From a checkpoint of a small transformer trained on Wikipedia.
Size: 15 layers, width 256, MLP 512 GeGLU, 12.4M parameters.
Architecture: RMSNorm before each block, rotary positions, no biases in attention or MLP, untied embeddings.
MLP neurons of a small language model. Each row is named by its layer, matrix (gate and up: input weights) and neuron, and shows model dimensions 0-255. Each number is 500 + 25 x the weight over its row's rms, rounded and kept within 0 to 999. Numbers have three digits each. A neuron's up and down rows have the sign that makes its largest values positive.
Before each neuron's rows, "fires on" lists the tokens most often at its 100 highest values on Wikipedia text that the model never trained on.

fires on: "ot", "et", " is", " of", "at", " not"
L9.gate114:454516504471512555516463556517521474522495537516508525511512474475521530530510514513504547495499511520513574562542498507524495515504518517503492452512502484481539502524504439462486507541520482480488490529556474537532558563460556549488497506500534515509527507519493468509472494475520496527486528514481483464475502503451506521467488481514516513465531487489515439511496505474516503475502503531547469453507540517519468482512472503527531519516490511511493512486484514526491464486498491472469504522490487494472528454507512529493526463506499463470492522512523478494525525514470476532481520509492490500493492503506486465468493480506504544490533500490481471523527506489500456506497458457500530486494516507503552517496456534478525486478478477520508514484468523476480473507465484
L9.up114:513502501504487497486455527501463464514522482457487493466549477506508552537491543513518535520480517519551550456495467528519527449484471474458496504515465509501466490499508474435487496517527530491490479493525547479495503504507506541551476541487491513528488499484550460537523491462470507528478472478471541493486506507490474471492521491521441519463512457543502517511481478482498504509509496500495513519451511508485454467489534503486540466508500494529498499480546457507494457503546498528510507504501510546485501463512498509518520435506496482492534510516537510533522476496504565515467478530483465535509503512513458517496496518507479506497499479454444530493510527502504487496506493494497492519494490488475551467495492529494522507532554520494520453470481491494513500496486492

fires on: "p", "j", "i", "per"
L5.gate199:479503513464477459474489534527484512525509521494469486484487509495449501495560501527493531432489491509480473461501506496536515431486467493518475524523472435500480519478508488543519482542484490512489480507518470515478484512499502489492504459463503461560525486532504484532513534493531516533458476441545477480534489516493533533482525499505508554505490494525432511487454475525495547488551509478512487499495514460459498536508447518473496496476487509491489505537517506509507451526520547516518473507485491505490496535511489512479524467507508515480507492527501512504483494527455514498475485526490470508493502490510494500535460522476489510509464479548466508466510499469427520528494494494501488498493499531483517505477497462513453459489483470478528522499504468504500532533485526
L5.up199:489537509539491480438475539536482487475494458503488524482438540530472527500473511523509462491495487523501499502524580527475495487547485543505472510474479472528509493510480484560568516508480534537527472481511477497492510487498521490486501480516502470561507478522495494515521537519541506537498495487478445485472512515515557538465487487547489473504473495497484509460477468491476508483546475512504488465485477550522514500506468475467527485485488473456521468496502473497537506510514508520461497473531453501504464539496517518500474496521519501491529528513477517476490524506514519508441524502482489498510489505505492503490491534509546525494513497524529483478492545490471515528517504516491507506524456470521524534504504493543466502555451502509467517533471484493498479522481495

fires on: "n", "ut", "ver", "y", "b", "it"
L2.gate439:488506502464508476476500492510498524480529500515458538506464490512489501493506525491552527450511488504507517496492521501519542514499506459487486522471495512488522477480506509470502513481494514518484490512485499528520504517529475486528477509481468516529510522518485484523481491499494509484473498463483476473468498542509466476451504527478523442526507537555449530506510501525511496572434454509488483549477542495487457535481508455537516512465517491478515515497491506477451463510515505507482470545518508511479503532500507488484490534504472533466516496445483508485495497541541459507467499483554522488479477515501496502516512488531475518479524525487485517504506525477518536508470484489541498494495498510553475522481479465427513543512456467569480538521484459536466513477528510
L2.up439:493499516514517484466479499541474460471430529526560469504481480477533449494504512487518501481514491488486534551506504514505521476475499527499502541487473485477484497459506516516499536481482551464514488487525500490497490528482477503533482527481520470493455518489511461487525493513500459513511493471490478520512505509480480513495509487452463488481504466528496531462514485494506481503506475531501467512464426492512494479521500508510531512484503509428520481429521516540500495478525451465482501499487558474425500523508536480494487456509501510495480527474468496526487523533486484549494506467501522495490500515505506492505542529483518516491458462479532472479530498500506519491495549485512445510519529528533547471502489505508482463508499516483488436480532465507533510518490471

fires on: "all", "am", "ul", "ard", "is", "ant"
L2.gate31:486487457522467508505559474470534518462473496529532499506485529494490536494508488553491523472476508516482483446496511523511514500520493487507513468487529515522518490548519508466502463459560497513500492497486494512504554512518485436495513489500507517496549477537534521571488524507472489501479496483506501494519515518491512490479529507505461500505491489519501483509527493494461492486495446577466503515485508498513458538515510511503506497488450490528509495555544478494494523489483546493500496499536493459455500479460510497501492473481510562487523478497506518530476507518471501439479497530512484490493493555459471459485526504487527510514477503491563412492447467488477494462472547507533518464525506515515510475518484521485505494524502512495496504511486507496506488474504529
L2.up31:471488495504448532527473505507495500499473468478472513508522513514520530491517504549500476492483474528522495480479547464465461509502466503489518520494513510490507503528496549506523519434514495476513514523520520527502465489507486441526552495512487464499495479508490531472518496483518455470492493509495487491500515504497472480489474526543527544481462529512591458487519521440456491532480507525528515485495485504510467464487472460522531513498519554494496488523510509507534472461480505514493482463468491459484525509526559499497492500481504497489509532551474499487518519499484542507491503453521557469458525473540498508514507525481525503487519487522512522504521532482443496560497482499496514495503475490508455533509512539509476462480517488506491504498482471427510482483477490

fires on: "ol", "ul"
L2.gate215:533527545475504528485533471466519504522534477501470479472478507532496514533482502469508479497488527508477482473543529475520529531489520449465460500482540530535485495481499483507501516490476482452518510545502473528514435532495520521476500490486485508503456476463528516536476526487576461482530486481468455519496491506523453505476479527501505487515515529481498478454466502483525502487485488483552520494458500492534472535516484513510487527500481512559477537489498472516477473532494546554503532469499495519531451534529506495515482488471531503474474502499454510512478495494499514532488511530510510517480453510510493512517492494544508526502529496488528556491484483495494526524539493481482541538485547515538494519539508535499482502521501506530522512482487516486550511537517534
L2.up215:502479444511464489485484490529493509504478488530525499472487508513456449518475471497514470492483506480497519491486491481465542532549519492515501491531524489506511484493471500502545526494530494468497523511504492527494515501509490482431513558456523498479480482488514487508506502449498553492485477567520504474487504493489521512496473541546513509487484507501511503510444488515490558477497525413504482536475532496481483458500454543493458469481487504481485499543494516512536553461515489437502508489521544466533495504557520512503486474515497511473506512485480518517444486482502549505458521489526508501488511426509502506445514537494483503533483478506508462526504528495500512515505511488474520502476477525478501496463503479496498537504551492492461494479489472499527489524508501

fires on: "am"
L3.gate497:508491507524469504454499510522471486462530490492475478472483469464463493492473498509538520497493535485512508505531502533508494473518477477445466497496535544479537494531491538562521526446509503535457489522528543459478538494519514469539462561479506496525507534537511514477503513530520514489481506479485504470472508524491530515466516476516501484445500506490451469508519472547500481485484484525493482526479487497546456491488523466509524526489473537469469517551485524463474497554508511520501537515501463512483517544511456473481504485514552497529509479495517453465519491481485471505480494501506486531508509460505515505505507509512511487503513500487490484452513528511473555474488546474506473502553504507486538492504494529526488487513490480497498486508514476500481562489470555
L3.up497:509501510527431529463486459501481502477527500488507490474492500509523507486502511503549522506505514475507508491515458499477497508509488451471465454518483459521494492490518542517504533504511501532452506514470498434464525521483490450510465533504525546505534502483449481514549513487464516481440468455527461459464468502480499511488496482494535522479489489490507498493534502481487496510524488522540509491483520521521477491523502539524466469477535497501509503521485539493527509498504506467457534472500458523477508475487511520459524495489542507495498510499514532554501515440472517518488489506500500508497560485503529519507476517516534483532558462492481494479521485496413498513505527492516517481504483496514491475506471492555429469481501484496481471499461463473506514494501493

fires on: "s", "es", "S", " s", " S"
L4.gate194:503512477494561521506541508506504504464508460498501504506490476495517537476546523506510516540486496489520502448522512489510559448450464491544504463517525519487521494477492494452424486506509540474520539503513547463451497477501508535523491504470528453498487458475484491480532512505535489468518501505501515535526497500519471468497479471521494515470510472490485514511461539504496464483538492537542496449499493479512488497519497462478515483499519469475494534517514496510504489483482532531516515526455514492533509499499483506454486455497505508478503535454491469543515487518469501571496473490517464494469515475447513473497564500528488525468521515480467556519515521474488478507548470467516528506510501511517493523538506507507465464488510473486485523487517513500487494502521485
L4.up194:471526547504499480508449486463495517498519461528496502500483526481496527445504515544537492455539479506517530490474514498516539521498487486522477504477491490497499500498492485516458511479537516513497504539486509488461522473550512464459478545478504501514468490512490526491456527498499485512525486511495550516537474472464496500510480494496491543483506573479530449508490519493491488479496497508531521506477466495512501512515512437494545483513510490538465474477520542411510506457490518510552516510495513485458480519505530524524490523479515528485478538505469514493499567527527490476514454506474506511535496526486471513470515504493470469496494520538509518541515521475528526445490489501493453481499523519478502459472501543518497487521524479467502535458518510499508537550493505

fires on: "'", "p", "cl", "ro", "b", "it"
L10.gate124:500522503503469494492468505487481517536499480446503505466511497502496479495492505499465463492505519489463472447549467495522523484511542527474492519490491526544492484537503515470542501460454496484523473494517478545515536521472526509478505533483516502479501543517499468496480498482493485470491459479527536486523471490516497492431497484550510491496464454484480531543506507507507488510515489488492525521505539537489532488479502484536495492502478500504467521529523536451552516527490529499516494546538485516509488447461478487472492489514487517472481502468510523488481540530497507557489540507507501500486486526497508504536524528501506506466476527512542466487528538470457471536536506500543489513501510471542488491522450512502514539600468499492501527487521522481481480505536479
L10.up124:497488487505498465466470562527524518545463486510524490486463502521513494525504505500482507508474519544528527516482512509479531500474491541525494514501487450485515518543479480474500519467525497493557513518510466487545506471486478518501509444482557486531536497523489495529499490502511477492507477521545495501517511529489511501490495482471503473484511479531511501485454509508507541511503474474511513528474488479476463512543470528530489492492470481503531509472511545552551475489516539507523479476475551510494473522482504543524505495507460520486470521471466497461467501507513514491488470502546567481478477515449484471500504567473537542453480505519539496505468533489462488479489512532505506480499440507510496522521513455530507467510497525436526510476471506498484491496539501

fires on: "um", "am", "ard", "om"
L2.gate452:513526458497481450486507499501475515503496475465525497487470474517497563506446521490496500533510502494481535498567524571515497506531483505514482561485519529490497481486504472515492526492494507513522502504495510443490504537490479547507543545486459498520512550481471479476503541511514476502449462534487522503465475460461506481503500489524542510405510537481462519522499490476488517505464519516510506531480534524518498433474492496496519471512510486488471496469479500504486508514523518480469548486514508482489488489524514529516513473544464501487535473520461494489545530513461493477509527508482491475523521487525540525506503490552515491486510500496486489501523491468546510512487517564535501474483514499486511496517524463461457520477510468486492471517483519525497521509520508
L2.up452:528470513490500488452515551442498498471496480474521507463464544489521525531481552506496516512509505501522495463510506517483498513547489492481477505511427522516472483497536468466487514533495529487514503457530500494475490547486493517537506500538472485490498521513502488508483510475538523513470459507487500493514526509499483489507537462508514536478485468514547474519498507509568479492467485546530525523465509583546454430492519540520502491491492500489493492493516506524495527478544511521451473489551498492492515475513501538489478504498464480513525487540471510516542521555485522480471512475499510509539523495494513517461510456534496523514490488509484461483458524523488509522517486520511461492518538510489498490510508459546482503541511455499469474512490473501501493513530485

fires on: "ed", "es", "ess", "s"
L2.gate147:505552508486576495507488513510531502505456552482485510531478501509529476494524501473550507514469486474515481462516508468486503503517483486515497465491457525512499489489559451505471488489515528467502509508465474542448488488508498526503471514513522520523471511493487494492499483491496507472470499541520483537514478514476470478479540525527496529462511503517480504532522513504540490495511467543509505476546532550506483501513486507528532569541506482512480517520535511516544484465411498501518518531517505492507511496493494454526487552456494505538511461497536503487516490541486474488500522477487456520498502471507490473503536480496432466455525503519506493490476519488461492472529469473524487474486508515504461552476472515499522479508503499476496503498504543518500483480553506
L2.up147:523531526480492506512484548485478495477415537499480487486502498483480505505517523474520508514499456504511476451540475512496501544486506457496512465505508512549496481453486498471492518518516531526488502514500526545479516464499490515442475497522533512498482511523517515520500504478498541484523545507487515513521463526499509536477519510487451514501489496519506528539462495496512537488456488541499506509513488509492469502535517515525537487533487487493463543518502488463501492497532493546481479541513503487484476486525492496539477572454480564488505514508510546506477512576551522482506521488492459517528489477531476502502523490537541535472521506511528511490490506510504446476524503518488505536502506522522491511507492474492506471491576489507497522524560509552483536497519491

fires on: "iv", "ol", "ul"
L2.gate318:523526469484500520448536469456515498532471491511539480468524503494452496496491504516508518522505493491477527470503493463549549499498481477518479470491497473527480507496508523494508477483532513513501521544462501522511542519513488508483486512524505467512527499469487447512484500550518471493535500470417480507498548528516505500502510490498486527473516531516484435463492541513485484458509488503493515472500505522517459467505499467498486477552476522473485462487458508463516512520527514520502491505572457492481503497505526535491556510521485488515497490467503550485523510474474533515556520520533475482481561512494470488505482489481553520543512550508520532497455506483508514511485462486549460505529481502488484499495520498475487496517529499507500494463473511460478484552501495
L2.up318:486517502497475497469460490469499518504530452530495511485531488488471489537485499527515488481461445512500481481471462535532547500477512473491501504517487479507462512533515506500482515489503499444543491517521521557484459506495485461460553496453565487533499467485521507484472479469510501475494515526507486503491496529483526512439466494522496477524509569513516499468533526469524490496510502476535451522504474482503491426487465501474510486503453503484491512504463516478512511500512487486486485498478503503494506505470491492483522479558512514463512501522531487534521490492493503469482541513497521533471502492507473519517505505491542501496468512475535519519500537492547457437547471446509522510529481525503492496475527499443491452471500537487507490481492524455536474498512489

fires on: "p", "j", " sp", "t"
L8.gate167:452510500481457470525525499503501490500490508466487484453511514485474484497532462484509500474487496548494565511524479488531492436510473470491545468474505468514475471464505543520500447480519500511514545504513527506469493525496528462497497527481494522517533506484515472496507513460517524519468508517475527462467508456503500477498519507462499538538466487507460499508483482447506513490548576495537477518502519494501495497520467467487516455511525519521466511492515518492481492532524543518497497514499492472505485503494505506484574522505532518519518455478462472516493494536477513514464500502479488535487509464527464522548464467485468483501506490499529505428479463533476515489504509499480484508459473505533512508524481508510480507495475508510484499485466450483502564514451492
L8.up167:480512512483469487532502497482502514486522520484506477504505493487491500503503535539505494544503530498521500545528539492498532528500527479558525497519522512541525522500508498489489514503522495504496514497477496451527500496485556513458504544494541444485533438479514514475513475460458493521474530495541497468490452523482504479497508473470463487523547545487495494504482507497480528542508511501515504475510483507461476487470500546492555516468487480494458496509503515525494489542492496574477528481475493497483539521492508538499460498486485497490488555491514542513478488499529488491459441525547528489492505487524529484496485481489499517511497477488532511453496484472475517481527500557536520508498459442502520508516525510464495515531543461468487527553528467476522513475491451